{
  "n_layer": 11,
  "norm_eps": 1e-05,
  "positions": "learned",
  "qk_norm": false,
  "bias": "none",
  "init": "uniform",
  "init_std_qkv": 0.0247,
  "init_std_o": 0.0,
  "init_std_down": 0.0,
  "optimizer": "adamw",
  "lr_head": 0.00582,
  "grad_clip": 2.0,
  "final_lr_fraction": 0.03
}
MLP neurons of a small language model. Each row is named by its layer, matrix (up: input weights; down: output weights) and neuron, and shows model dimensions 240-431. Each number is 500 + 40 x the weight over its row's rms, rounded and kept within 0 to 999. Numbers have three digits each.
After each neuron's rows, "fires on" lists the tokens most often at its 100 highest values on Wikipedia text that the model never trained on.

L6.up215:487433603445470536500455505480476491476535487534549478528479469540501468472509561499476413427480508509517548490460538554535478499444578494510514456561480513468552512432396529460535482512483489493585437455509437480499525462465529500485484526493512470467476498542509515577547467493570507469440466457443493549465469474498523498537488511439480493442561429492490576496561431530503479450501516510455484557565492478506463522492519510575559548527438480542509467521466508482519464461530501587499540452541542428551486537549477596472563493514490494496505536480462592444504590455434498497
L6.down215:544458516569511487557524537520527514542457468511604553507521548569487453509509476446446514526570464440481531507517559517451549435433539554507488490502463518563616535534488424465505458468476471440491460558541558393464567469519544578499527535501534522555503443443512517513406531482484558531515443496447516556503501511475478523422515548457482420508488452538461568464538465449564506470538499504494513483472498510580458488489468492512483491518548523501479475449523606490512510419484517490477547472521542479518451509461575426540527534463479545485524439517511561499466533506496516538
fires on: " |", " was", " were", " –"

L2.up1336:513485609518522501448471512544467511453483517495512443634452540503540521467528500580520438496482517447529466570472482478594467548406425553440472509444522530418523495493448535467528503547472491553460507486509504461433493379528498484435452463536480462519455486550428531424500482482628480493489522535489551503465409483568468520594450483442542542477517523476467511510491498538542473517529481525527451488535496499405504490490539496494542522476439431557526510441491452586542524493536479531550451512447450515549433472534480594430532451497558473513535539518564474526514533484499415525
L2.down1336:503480461511482505476410489458377500460520530607495484501499562548394581384565509542496531473526446534552505529520536493544454453543504491466513480477541465530506516485449530491515532486575470518466506486471446582414494535530421460488543490546527552532500501447457483462491468512464541554588491517462544483440508496516496478544499487536452489486553521518497516468415555499497548515520450492548568440480481473449573547537457490622507561562515499537451555437455465503520520466450556500500538530420423523539470529518539578551475440559529536498574478506479502524534510523434508526
fires on: " with", " for", ";", "ed:", ":", "ashed"

L2.up99:502479517513543473524531452514651507553561495474376510501525404541492511403536475498558515555515465496487535491524527468507475540581593475526499380527433471469460520459542441533600552487475505520515460503482406499484524481542459497494486486549479537457528517455583523519483487531498538591451579431484412493494449453583491476534462503508479544449513510463535539479427490477495469493497457565470489526518541504497501468463506485538502475449483489514499531433510512539492545425526546441512457542496539473549424523470532516568489504477482482446500526474509450459491557505483560528
L2.down99:501461543501509577442450428531488496511494611568453540479467451505438479505495599487523520529489495521481479464484517532497492582429548544504525453500494531449527563430518464491476493513494501532446518513530525471468371516569572429524493493476492567476484516487484463496407557430492461578513478479510503505547436439520495561482513449443530442489482536515480558501509507464498468506438461455480544572442560538423498527501471481573555511469560521524498522523527503517485535505523482501491468495499453551540511579472486484463574557514482508488522557496495528474473496490586495549
fires on: " member", " candidate", " program", " collabor", " user", " individual"

L6.up93:481409493434557473463504488495567495537469509504467476559486507483455465501556530531453509448531518545529515490524513463503515552528527558474542510560494577577519517478510550464481505535487526546531567470544461433514437475520506485516549563494505497402491538541505503466485470505580506507541392459536467385501481452643501502525507503498532454486555539411520598453470454508515494474473517484543496534502510514487509470516475512521530516589463496538522577493409494504512540549486453480479557509516419502575555457614448464524537496493589542454527544525491471505584514393544533472
L6.down93:521539571432482563589516448482454487454506533458498514516468443514493524558504479475525474531513516526506563548506478521540495494524497491478490517558503475546493496540470447536549550513524452532547437574490521470498500509476552510525536496531471436462513520463521529505558501463512549488453495481428516516434407426428551560502531496460542485493456529556525431466535520492564464480501513589504475537542430474541476408442611479489442439498513422483536401487459513550517477497561518500493494439526563444470450478526528439518499518515519486531459455443528450505523542562489539534
fires on: " ", " of", " |", " the"

L6.up606:525457430506501451479523489526526495450509498506483532442519520448434516492449558462493519504541465517483461448535498497587454490485460513460507397458388538490479467512555492569501465409430495485521486450445496449455501512518464427534497509484552485490499485491374514497467474493478485439513511490490449507423497620473530515483491524563464533467458475478512444485510517496544467510436489493542450482556467499490502506498507558439503491519450460486452432468440464472483431445486568559513521573454479492520529535488505566494575468486481513466513526514515468444453533480519472535
L6.down606:454481519480521444512503512460487508534504510538475451554469494547519387461447560496534427529518463482423544508551497530523543492503518572475484499576483527552474440546578491449468423461492526514572484464433474543601520513570417510476551494424459505516543505461483438500459494507517482471459433568473487446510580444500516460476543515530420528454487518510558423519450466486548533512505447502466543451471506452470499535507550498526463508507523505462557542474541535516537438576510522494463575532545525513507510521436463472513552506532442481499547484493520481534490503581526501513
fires on: " Z", "Z", "-S", " Sy"

L6.up383:524503604481499466560514545522489490555506546419582446518499478490538428489539537506551501568527504532575510448612475496510531495485599547496516500492533512495453440458472431551552487468496477567517527498544506442447399463529489518492517460529495471451506471550551522484474505511523511495462525506550490497571544487538512580510467484489543451413479572458528431486536517519529448456553514500442474544543449532478507488486491483483506516530449453488524559484439557518534530550614468504508441459509498475513462576577431521434530454504552549503498518504479523494496500496518489397
L6.down383:493508464497471571535533533470528508530484498529476475513563561596542489467465462488607423518496509449482528497424416504575504503478472521536497557453509483457465558548494482482511504478514437517478475504492502511499503503507534489440461505469482453550529465505589533527532544513549492514553445409534519525425585523477508521508516639490500503502571528493434493521460572482533585471501492479459460499498537500573439489456559473582472458594505544459501476555556545418462497460520510515483488485544546513511514540464421496460511509479507500525476479406435483491525513463418517497
fires on: " |", "4"

L6.up293:494440513427492489457490514445429461538534476460458486596518479525509538467522537556493420508545496480515440493454545473504511580486536525438453481515479526502477469491510505436473494452501528515525525477418492487440520468503559427456450523480523521493488458506474518562490580506520510525527495527485451508541546463521493531539492608486471485462505504445481520495513476573540456433538468507520473474585519454483482514490522542566488532454497483589487486415419441470486488522546463557523526545439529494575532547527536494516514467526512510495543499497549451452568561544553453466
L6.down293:490440487490511485456502519497424493471500493504517468454518507511478474470513494454491493536493533511473558548495485488470453525474519561471467544519455422531480567510525544545491464503489460417545558485488573475524417509469502503479492553489472481518491467458540501528441430444531515499464496559418436552503412521519487530516488561500517508539493500495512557484511460514561457468541475447519524447509476543530481474502473465503501559552456592470472432480473554534504497517549582517484565536471528482520447519479502471573534472579532539498491516463507518461516551521514502535
fires on: " with", " |", " at", " for"

L6.up1093:525503478506543506519530570494431531562520510496544503555447533504546483513507555502580492499490519584587532462494520461512498502482540616486458479491534467528504456517493408509536475489488577507464479487491505523532503478523461507483421537542530519530529557610583513563461455561467475522487528530572493458492505527537505521525463446451526428488545547428517502471535541553508497496511473511431554531447475464421495476519474482547488533545499502555477494538528520538487565537490447535564504541467449442512416501512418526464496484501500457472542472510494485566488527508415511475
L6.down1093:543454458505457460523557538531516477449468469481479549486387540528518511545462471485483485456474460526442500508442517389523411524470486547598513471374505497479555471538505483460499464471587485474542535406471449460451465413513505504428493537488523482496480476492473623488505477451500424490497482473521447501496520531496538483541464488379564541511460548542462513495482454481563622483544522471512585554563532523467505431516524513524483473527502481504581511525495499484525505445589458474510519552470525456534551554488491485491481456521527483416402456468521529491522487470532542492
fires on: " |", " "

L6.up578:504485496473537499495486519467553528534470458442459441514464475457539490467535485479542462497539452502546466512517497476502470498566549579481455427536459472458469552405565483581510472543519505520566482490515527532441560489501509503472437546591506509521498510451487552599493473510541494553518459477578556496462506511560500537530452531451475470463490448519515521511467564498565485461525480471495490452536457545395457557476556475502524520536468496613541508472550473521486450493539443648606533544433467480498485466544477459470488435508557527491492493524524506548534562464480530485
L6.down578:459474566544523539446472532442496532490499506460481509494479473491569477584573518441497463525415557488536484559481401491475506498435545548525507488456455424578465495464497492535551565505563451488523497492496477466503517560458479438468513524499516424539442477552502523492492507466546537539458528463488553526482487456490475473528498437457584444552520449495503516522486582527514462439538479555515456462552484466491542441510507502539491479396551456573485537558492538505539503581518532422448454497483595494489543478502482563509562492479531519483528422515474560587460483538558502540
fires on: " |", " for", " ", " Apps"

L6.up499:544484516525440511430493452512514494471560442537546446491472518512553523551485538481585473521492483462569478598529476504481489525437435552522560495455491424454451434475424454553462472531466506527513497454540542480518553527436456440475555503607470482574483585597514501443470494412497545455557574458474507514447412526511504549448518491513517572564526481478508526498479441464419500478519476563540464513490465444499557486474524496538508498491526496506455461479535532491491459506480440501570462504456520516520452547530472601564447491573454502552482528493495488477543444560492390448
L6.down499:489545440508530505573571515545523467524421558409515480504518527577451502482536488514480504508504511454444489498553523611516534409414557484592468458467494496492509418500541438492542494518438490521565472485467489460492453475515545546488487481497504439572483516452468597457512461432511543550558548425477452510423575460529507460536524527512522473457492510496512499509555549554529491544488491511477413525481523488552539520529524473515457507541543455546508449538511469490545461485538502475491422534474436498586546550531526558469576515434461434526555512539511507505538469438492551513
fires on: " as", " son", " was", " is", " father"

L6.up806:516502560438528497475522493450502496491501494466478429521455502494506449440547480512481470494524532472538499511557464458491476486540524462485508405576459549534497542463441464504535545492466511532577443472536542528489493428541423504482437531513487489439476558548510517496498504498538496570388474528501486516518405526525500542497515545482529502499501500479512505593489594507494470437461460496475505519459525487451445540400509546454518510457503522579499542490493534527458467510543503542471440490553462527458432545528503487448547440493476471393517473531544611557575557428501483501
L6.down806:491471440521417474544537463541495526483550468479547542549503525468491528528512463495488452586428477472534525548499440505513510424521360484525519524520517484589484460623461541464469460469549470463500436513537629496471504481567506548428515466481502473469479524526519499586396511478479544539504483503463430462556428541557515509448546530536518627467476471483493452431510451530454574443512534500534485509472493489519490528489541496484483488501540558562412473558565472582528496484449555520471519491444599543473497555482482462513492504496523557507481444555422523459486474515538474545
fires on: ")", ":", " code:", " States", " ID:", " UTC"

L6.up599:505523559516552394493511520419508511547438463514509479426481514528485423439511508511535511484497515474459500482522530450489489493504570500503454478491497408520544465511443512553530529504531569508489458493555519532454447495534463459523526490506524530469527509458445503488572598535475533502480513456455488575491538483572498479516452506560490513499513522478524437489491507502530472488530475617509505565490464464465590481427510477567481506429501486542486561456469539444501480474540543413471466552480467472499493524487456593518591548476480518489523478547462435451442494442502511454
L6.down599:536475471485544489401476448455541501512553537496480576535550522508485500501536532467513566644480474442487528433493541562552523464517517471460516500527510516473462572531446446478462515505534494510505513483526415468445469472505529411513493495501520513437584507494494505519473475573502506425519541498528536522495511466522499538499511518420448464543494490487481503454492485497468566501401504592498499518468556495504490546468538374506523589408448501524496537510533441522506507433454491497417447504433501563551448535544511433473514614547448557469479449554445429485528443423577435485
fires on: " daughter", " member", " son", " sister", " father", " mother"

L6.up1526:543526543506445416481450506462497462536488457550587455460404586470579533517506490468499488514508513488439439588525531531526528499507463565492542470503483492516477454480463494572476485494498487513510505463527535490434527464504507466434464493498496460549482547547458517509415490461561538483550513507494503537483564508565473522508483494484494469469551534452509519510453436506562480512465510575507478464487510492418502517376511497478474541563461510523482562414496471466470472475482531548513523527454533468613456502534435594464506496466464494418477508615541546469508600453488444425
L6.down1526:474461454484498525526450486546542513522507499468472491434527472476468512500577505463527541545472474434451486498450436551488518496518571522489525504543533419435482504512487479464575511446474531464529541527516525530484493399523551597486531462437505460532538446454460505503531570588518459591558462486506516546474493535545480445421496558463548470512490506503502560529523525446531482400447529558500539456443537550600502499427482532540485481490576425472468518501529513595461529535546420481501513489504448531565551483487489469498475538458535427465463417493538495517503502533482471517
fires on: " was", " is", " ="

L2.up311:517505510508509504585553522483524536476561540510545399571499482474498455496427541492451535504511504498518476426527528493502506486453471461515537491489457460486405466468488481496499474501467509453464573542528530560454545414540471593422511463537492547528442513517484514513511450457485508512365485521498434515537489511450513542583474550466526547506491521475518445505530562598515521425484529470453489500485477548509485444527461515561454519473426514481557508474536511436458482503568507523487511548518459554492475472497529502491600521471569436500528457478528393472503480504495574511
L2.down311:483574463488487431549480527513539511472467520500433484504458477518426445468534568459418514445518488530504511482507529555478561410495466553441582505491611511498515436570547509531465449505432497455490530555477579519526499544495463551508545430554544487453476498538459543492482596464383537540455513488561446503519466594430469535488488499509561483534536503489485528509440475509483507426492461508487547457498468502527493490522491458449483569482523641493477522427494509475475435522426522509473489528444541546473572451532483522550499540480523471480533560503537461512428449453479532469
fires on: " (3", " •", " km", " Country:", " County,", " County"

L2.up1650:482482518508512443535516574467540508508433513565510520558532509472503493447536525552530495488429550546531500463514425466571517510539548444439437510461511550459433421474455516495588456512502496555471519507607503552466488432526549499461391513474486488520450478510515524534553499476522487488488485508485493482447547517489510531485491539427459470507474514518494488483543511466508544461442525498484461466456490559492509494493474529497505371411497505526453534495503520539541523553564546491487545517466518516522458553480520478544524529469518433444480462488559504482561509478478488503
L2.down1650:491497444470556506497499500485571508524466476499578483513542439464463538471514495483513504515535506538498455469498526525455506556516566531504541593505579434450544461479513530548443447506516553526462496454466494472453417486506583510483501497483492442565460434434566533468453494459464465482570561491429515480475459528452500524440519544468467502505479569460527537491519469488453524475498442542498529571477523534496498476432510511542521465537527420536443512493491538519531471543470488511499566556449410426551499514476543444485547485471493576370511408512567456556466536463496504509
fires on: " found", " sq", " tend", "hest", " 196"